MLP neurons of a small language model. Each row is named by its layer, matrix (gate and up: input weights) and neuron, and shows model dimensions 464-591. Each number is 50 + 12 x the weight over its row's rms, rounded and kept within 0 to 99. A neuron's up and down rows have the sign that makes its largest values positive.
After each neuron's rows, "fires in" lists the words (lower case) most often at its 100 highest values on Wikipedia text that the model never trained on.

L5.gate1557:47 67 58 39 51 34 47 45 60 58 69 63 53 42 47 61 33 41 38 41 28 45 41 46 45 28 54 56 49 36 50 41 40 43 51 35 61 60 50 45 26 40 40 57 45 35 46 59 35 80 25 46 50 54 39 60 51 20 49 37 44 57 46 62 63 63 32 32 53 47 53 38 51 43 64 56 46 61 37 59 48 50 63 39 48 44 43 27 50 48 34 48 58 50 71 66 46 54 42 56 48 59 54 62 45 49 38 44 40 40 53 36 62 26 58 33 27 62 74 42 56 59 39 32 39 45 45 75
L5.up1557:67 79 62 48 52 42 56 55 54 49 59 47 49 41 66 47 45 50 49 66 62 48 47 37 60 29 57 67 63 55 33 59 59 51 45 55 48 65 48 52 35 44 61 50 46 40 59 70 37 72 48 51 45 51 53 53 38 40 55 46 51 61 59 27 57 17 59 53 41 64 61 42 49 37 55 45 57 36 47 67 57 55 51 58 57 67 67 60 35 60 32 36 43 38 75 57 61 67 53 78 63 51 65 54 53 59 37 59 41 37 45 57 76 53 40 36 51 41 55 44 65 52 46 64 52 57 36 56
fires in: "in", "at", "on"

L2.gate515:46 41 53 68 49 38 53 58 61 58 39 47 52 45 44 44 45 36 47 31 58 67 52 36 42 54 56 43 57 55 54 44 61 39 40 42 40 61 70 44 54 58 46 43 23 47 44 51 69 46 45 71 65 63 77 49 71 65 62 49 68 54 45 34 60 20 44 31 70 38 50 53 48 65 59 57 62 45 70 43 56 33 57 62 44 55 52 46 41 66 39 48 52 36 55 64 60 38 49 51 24 77 68 51 71 51 31 27 35 65 50 39 51 47 57 58 41 36 71 59 51 35 55 61 49 58 38 43
L2.up515:41 51 62 45 40 33 64 68 59 56 59 62 31 34 47 70 31 68 63 72 45 36 49 42 48 52 30 45 49 19 72 32 60 52 34 57 55 54 67 60 55 58 64 36 33 42 64 50 55 54 51 49 28 57 33 55 58 72 53 39 38 59 51 38 73 76 55 85 29 38 51 68 46 47 41 51 54 22 48 62 46 27 61 32 49 52 58 51 35 58 50 56 56 40 64 57 44 56 47 59 55 68 70 44 49 44 53 46 42 47 38 52 45 49 50 44 56 60 40 48 57 76 49 31 51 35 33 72
fires in: "the", "from", "in", "cola", "on", "position"

L2.gate200:42 58 61 53 53 40 63 49 43 63 50 43 56 52 43 65 36 61 48 44 56 28 69 59 49 54 42 59 48 55 44 44 31 55 47 46 73 41 55 53 55 48 45 77 39 65 51 60 53 54 57 69 47 60 62 67 67 45 43 42 73 35 55 61 55 56 37 54 41 47 66 70 63 61 43 37 50 43 58 58 47 51 64 55 37 65 50 61 28 45 52 64 54 40 60 40 62 65 62 53 52 56 55 33 55 45 27 55 39 52 55 18 60 61 40 73 37 47 62 48 37 60 58 64 48 61 32 60
L2.up200:47 59 38 72 54 71 46 66 39 46 51 55 67 43 53 55 42 50 60 51 39 63 59 38 52 59 52 41 65 47 43 41 55 42 17 37 81 71 43 65 61 38 31 49 48 49 49 55 43 36 44 29 51 34 43 37 41 53 42 45 38 49 35 71 47 49 59 52 58 51 37 47 44 43 42 50 67 55 71 51 65 63 45 42 34 32 56 39 63 46 49 19 49 51 51 42 57 70 65 68 18 54 50 50 52 44 37 46 60 38 45 53 60 28 65 32 44 21 71 57 48 58 37 29 48 27 26 37
fires in: "in", "to", "of", "for", "a"

L2.gate1620:72 49 72 50 41 47 55 58 23 74 48 45 61 45 47 68 58 60 46 26 54 38 55 59 59 44 60 49 89 51 45 30 53 52 22 66 71 68 56 48 34 38 56 57 46 54 52 42 56 53 47 68 62 60 41 63 48 35 54 63 68 51 40 58 57 51 30 57 59 67 61 64 37 89 37 51 65 37 60 41 77 42 58 67 39 58 53 70 47 57 50 43 75 44 63 26 77 31 63 61 43 61 49 41 72 51 26 35 47 63 63 52 51 50 57 58 49 43 56 40 39 47 42 42 57 51 40 42
L2.up1620:44 54 37 32 32 75 65 67 47 48 54 70 58 46 48 55 55 66 61 49 57 55 71 51 76 52 34 31 64 30 45 59 50 36 44 57 67 54 49 58 52 35 71 61 53 78 47 60 47 62 39 66 53 46 27 59 33 58 56 52 41 42 67 43 50 57 37 56 54 46 56 45 41 62 43 64 40 36 55 64 53 39 55 49 37 33 36 50 36 46 55 49 52 56 42 41 49 39 41 56 49 58 48 53 44 53 37 49 56 44 62 78 52 69 59 69 39 55 51 56 63 57 64 54 82 55 23 69
fires in: "the", "to", "for", "on", "in", "of"

L2.gate2293:64 65 34 43 40 57 39 10 38 44 43 65 60 32 48 44 50 54 44 54 45 23 65 48 68 59 54 39 51 37 61 40 51 61 39 67 73 63 47 60 49 49 63 45 38 69 34 24 45 36 36 32 51 64 58 70 46 48 80 41 55 62 51 73 74 42 53 67 38 52 46 67 48 54 41 40 37 38 65 49 58 54 50 30 49 44 57 61 64 44 47 58 57 37 64 45 47 48 41 40 51 57 68 41 59 50 51 37 45 63 40 42 49 70 57 63 50 63 53 29 44 55 55 42 70 55 68 56
L2.up2293:68 64 40 57 65 35 59 49 44 50 69 69 41 52 61 39 51 48 49 61 48 55 49 48 66 61 50 58 40 44 37 70 54 72 55 40 67 56 65 44 61 59 60 63 29 65 39 39 70 69 44 40 55 64 60 52 26 47 58 37 61 89 32 68 40 35 36 78 67 40 55 48 18 51 45 43 33 53 44 41 51 28 35 52 54 42 42 54 33 62 39 47 54 59 63 57 62 65 45 53 57 58 51 34 58 74 38 48 31 49 55 69 56 61 48 65 61 54 44 52 56 70 63 43 43 56 61 49
fires in: "in", "took", "take", "taken", "takes", "taking"

L5.gate829:31 49 39 46 42 36 43 61 55 30 57 45 43 53 51 34 30 50 41 42 35 31 26 38 50 44 61 59 75 31 53 36 71 60 61 41 28 38 49 53 45 35 54 50 59 49 55 51 48 28 52 34 39 42 41 38 49 55 57 51 43 75 53 59 28 62 36 44 54 60 43 56 47 35 53 42 43 61 65 48 55 45 62 49 62 51 31 53 53 49 47 39 57 50 57 56 40 48 71 56 44 36 27 67 82 57 62 36 50 46 71 40 83 53 48 33 50 57 46 38 60 47 72 50 54 39 56 43
L5.up829:38 52 62 61 59 31 35 47 48 64 33 69 42 54 40 54 45 33 57 65 37 38 51 74 51 67 45 38 32 70 39 25 24 43 49 51 54 52 51 71 55 50 38 44 36 52 52 29 52 63 52 53 80 58 23 47 54 46 54 74 46 47 52 48 32 43 63 52 71 35 48 31 59 72 44 52 60 56 57 41 61 54 55 54 44 39 48 24 67 52 56 47 86 48 73 49 43 73 53 38 67 55 62 44 63 36 51 62 45 49 50 51 63 68 52 25 25 34 41 55 58 64 61 56 59 56 50 69
fires in: "they", "there", "these", "boys"

L5.gate63:56 57 44 36 56 56 49 60 56 48 70 49 33 49 59 52 49 46 42 32 54 49 49 49 44 58 50 42 39 57 60 27 54 57 48 33 61 59 36 46 55 34 62 52 75 55 49 48 33 58 31 68 70 46 29 41 54 59 39 38 40 72 55 40 61 57 20 81 42 59 47 41 47 36 47 40 43 68 24 59 24 48 72 37 41 37 51 29 48 33 47 36 55 62 71 79 48 42 50 56 40 63 42 77 73 48 71 39 35 52 38 72 47 36 56 56 41 67 40 50 71 51 45 55 53 44 60 58
L5.up63:44 52 74 58 30 58 53 65 58 69 37 30 58 73 37 54 38 41 47 80 36 36 56 54 63 65 46 34 64 51 42 73 54 34 42 45 44 39 49 47 50 54 58 57 31 40 41 48 57 45 62 79 39 56 58 36 66 48 55 59 58 29 59 20 46 52 74 50 43 30 65 46 62 44 64 77 64 40 84 47 71 41 39 70 59 51 46 55 43 69 65 40 55 50 52 63 58 65 72 45 54 39 59 47 40 36 32 76 56 48 61 30 54 56 61 33 52 33 53 50 29 52 27 58 61 58 63 62
fires in: "of", "in", "from", "how"

L2.gate839:53 31 62 65 47 49 41 56 54 68 57 41 44 58 45 42 35 46 58 74 62 54 47 68 35 45 49 45 42 59 39 28 49 54 71 56 60 61 24 67 51 42 52 50 48 47 45 40 46 58 43 54 36 56 67 43 57 51 57 27 51 73 22 42 61 60 61 45 48 66 61 61 56 49 48 48 34 49 48 55 53 37 49 63 33 51 45 49 56 42 64 47 72 57 48 61 34 46 38 47 64 66 51 52 74 72 58 48 47 33 82 47 64 56 59 22 41 39 49 37 62 48 74 57 52 56 61 66
L2.up839:50 29 54 66 60 47 36 53 54 65 38 45 35 60 55 53 63 51 60 43 77 57 39 51 23 43 41 30 54 36 46 54 66 59 54 39 48 65 37 50 56 29 52 58 62 56 62 67 56 55 29 46 30 49 48 49 58 49 50 50 52 62 58 25 50 66 73 63 41 71 45 44 37 42 60 57 28 53 49 35 46 45 38 51 41 38 29 50 67 36 55 57 63 63 43 59 47 57 57 58 60 59 53 54 45 68 41 55 34 35 71 63 52 60 60 17 69 55 38 56 52 48 42 77 33 32 58 53
fires in: "there", "it", "what", "that"

L2.gate660:50 61 50 39 59 51 34 46 34 68 49 54 30 48 38 48 48 67 65 42 36 47 67 49 63 51 49 68 31 67 40 55 40 30 63 35 54 59 44 59 43 51 72 46 18 27 53 41 40 51 52 48 43 56 39 83 54 44 37 41 44 37 49 60 52 56 33 67 36 57 58 37 65 50 38 50 14 55 45 45 57 41 53 45 58 28 55 50 51 34 49 47 58 42 55 48 66 55 46 60 43 53 28 45 60 40 48 47 46 67 65 51 61 62 45 51 60 35 60 37 39 53 56 41 40 41 49 35
L2.up660:33 51 52 64 56 64 58 57 57 33 62 63 31 43 40 35 48 59 46 42 47 64 52 68 66 60 32 68 62 44 35 83 55 33 57 29 68 84 59 44 50 30 78 65 29 39 75 72 44 59 43 44 14 63 51 56 54 44 36 55 56 42 50 61 48 32 48 71 28 33 47 41 47 40 45 30 34 58 33 41 63 44 56 56 32 57 34 37 54 51 55 50 50 30 51 43 73 44 48 69 27 54 21 41 53 47 34 31 51 40 49 30 57 62 42 35 63 45 60 47 47 59 53 50 55 39 59 35
fires in: "in"

L5.gate1143:46 58 38 28 45 50 71 47 43 57 59 73 61 53 48 56 39 42 21 69 34 63 43 48 79 54 45 65 60 26 70 56 33 49 46 39 47 72 31 31 43 47 48 50 61 46 41 36 43 56 61 51 31 52 43 46 45 35 57 47 62 85 55 56 46 36 28 38 58 34 53 46 52 58 44 58 43 59 44 59 41 61 37 56 45 80 48 40 40 44 30 50 53 49 55 79 59 48 52 42 56 44 65 57 30 51 62 49 50 37 68 44 70 44 46 30 61 38 56 74 65 54 35 61 29 53 51 53
L5.up1143:67 25 54 59 41 64 46 32 49 65 44 44 53 78 67 59 30 51 43 59 59 56 31 50 57 64 58 61 54 53 52 29 51 27 58 37 49 46 59 34 45 58 47 60 56 39 54 43 47 40 57 47 37 46 64 60 38 52 54 54 61 46 50 45 57 47 63 43 42 43 57 51 51 63 46 53 56 47 52 68 29 54 37 35 36 42 50 50 39 39 43 29 44 54 54 53 50 54 50 70 44 39 75 76 53 54 39 49 36 30 56 59 53 53 39 31 40 53 41 73 53 57 33 72 38 41 66 41
fires in: "at", "by", "atkins"

L2.gate2232:50 46 42 44 43 43 38 62 68 66 62 41 42 48 77 38 56 44 50 59 55 59 34 40 26 53 48 34 56 61 47 59 55 27 72 62 54 62 49 54 45 46 35 47 58 70 45 66 54 71 60 49 39 46 62 28 40 60 55 50 45 47 36 52 58 53 48 49 41 83 32 52 33 33 46 50 45 44 41 63 62 47 59 63 41 49 52 23 72 53 33 55 57 57 54 65 26 40 60 75 48 48 54 27 54 60 72 50 43 40 46 33 48 61 66 39 32 35 41 46 64 49 52 32 35 58 47 39
L2.up2232:68 45 53 50 62 43 50 50 48 43 46 55 46 59 57 43 35 46 65 38 53 49 38 71 33 66 58 31 33 32 45 44 58 46 68 58 44 70 32 49 59 75 60 66 63 53 57 21 38 58 29 56 43 51 65 55 53 65 63 53 41 48 48 50 62 61 66 52 57 43 50 44 43 47 29 64 43 52 64 40 63 26 36 53 53 32 46 34 59 49 34 68 61 57 69 39 38 53 25 53 68 71 27 36 61 67 56 26 53 46 71 71 56 49 61 16 46 40 60 54 60 27 77 61 46 61 52 43
fires in: "there", "among", "where"

L5.gate1109:47 46 58 50 66 37 58 54 55 43 56 50 52 56 51 52 63 36 57 48 63 50 31 72 48 59 64 54 43 38 19 23 74 44 66 75 53 43 65 56 37 59 43 50 55 39 46 32 50 72 49 52 42 52 35 71 50 57 70 35 67 33 30 50 43 60 51 58 47 78 50 41 31 54 54 48 54 48 33 44 46 54 51 59 56 39 55 44 44 37 39 40 75 68 42 61 49 36 54 51 45 73 43 59 52 40 59 49 40 43 43 62 67 34 55 29 31 41 69 21 57 23 68 50 34 53 49 46
L5.up1109:56 61 55 50 42 30 63 73 42 49 43 76 35 77 56 75 54 44 73 41 54 43 23 57 39 51 58 38 44 42 36 57 75 37 59 61 62 41 65 69 46 39 34 49 59 46 58 29 41 43 61 45 55 48 45 41 56 46 42 38 55 45 57 41 53 73 52 70 44 58 57 37 52 39 61 57 37 41 42 69 51 53 38 55 39 47 60 41 58 27 40 52 34 61 54 47 76 50 46 42 58 75 33 62 42 50 53 51 44 56 38 75 57 41 48 27 56 53 65 31 43 49 63 68 38 62 51 60
fires in: "there", "them", "it", "here", "people"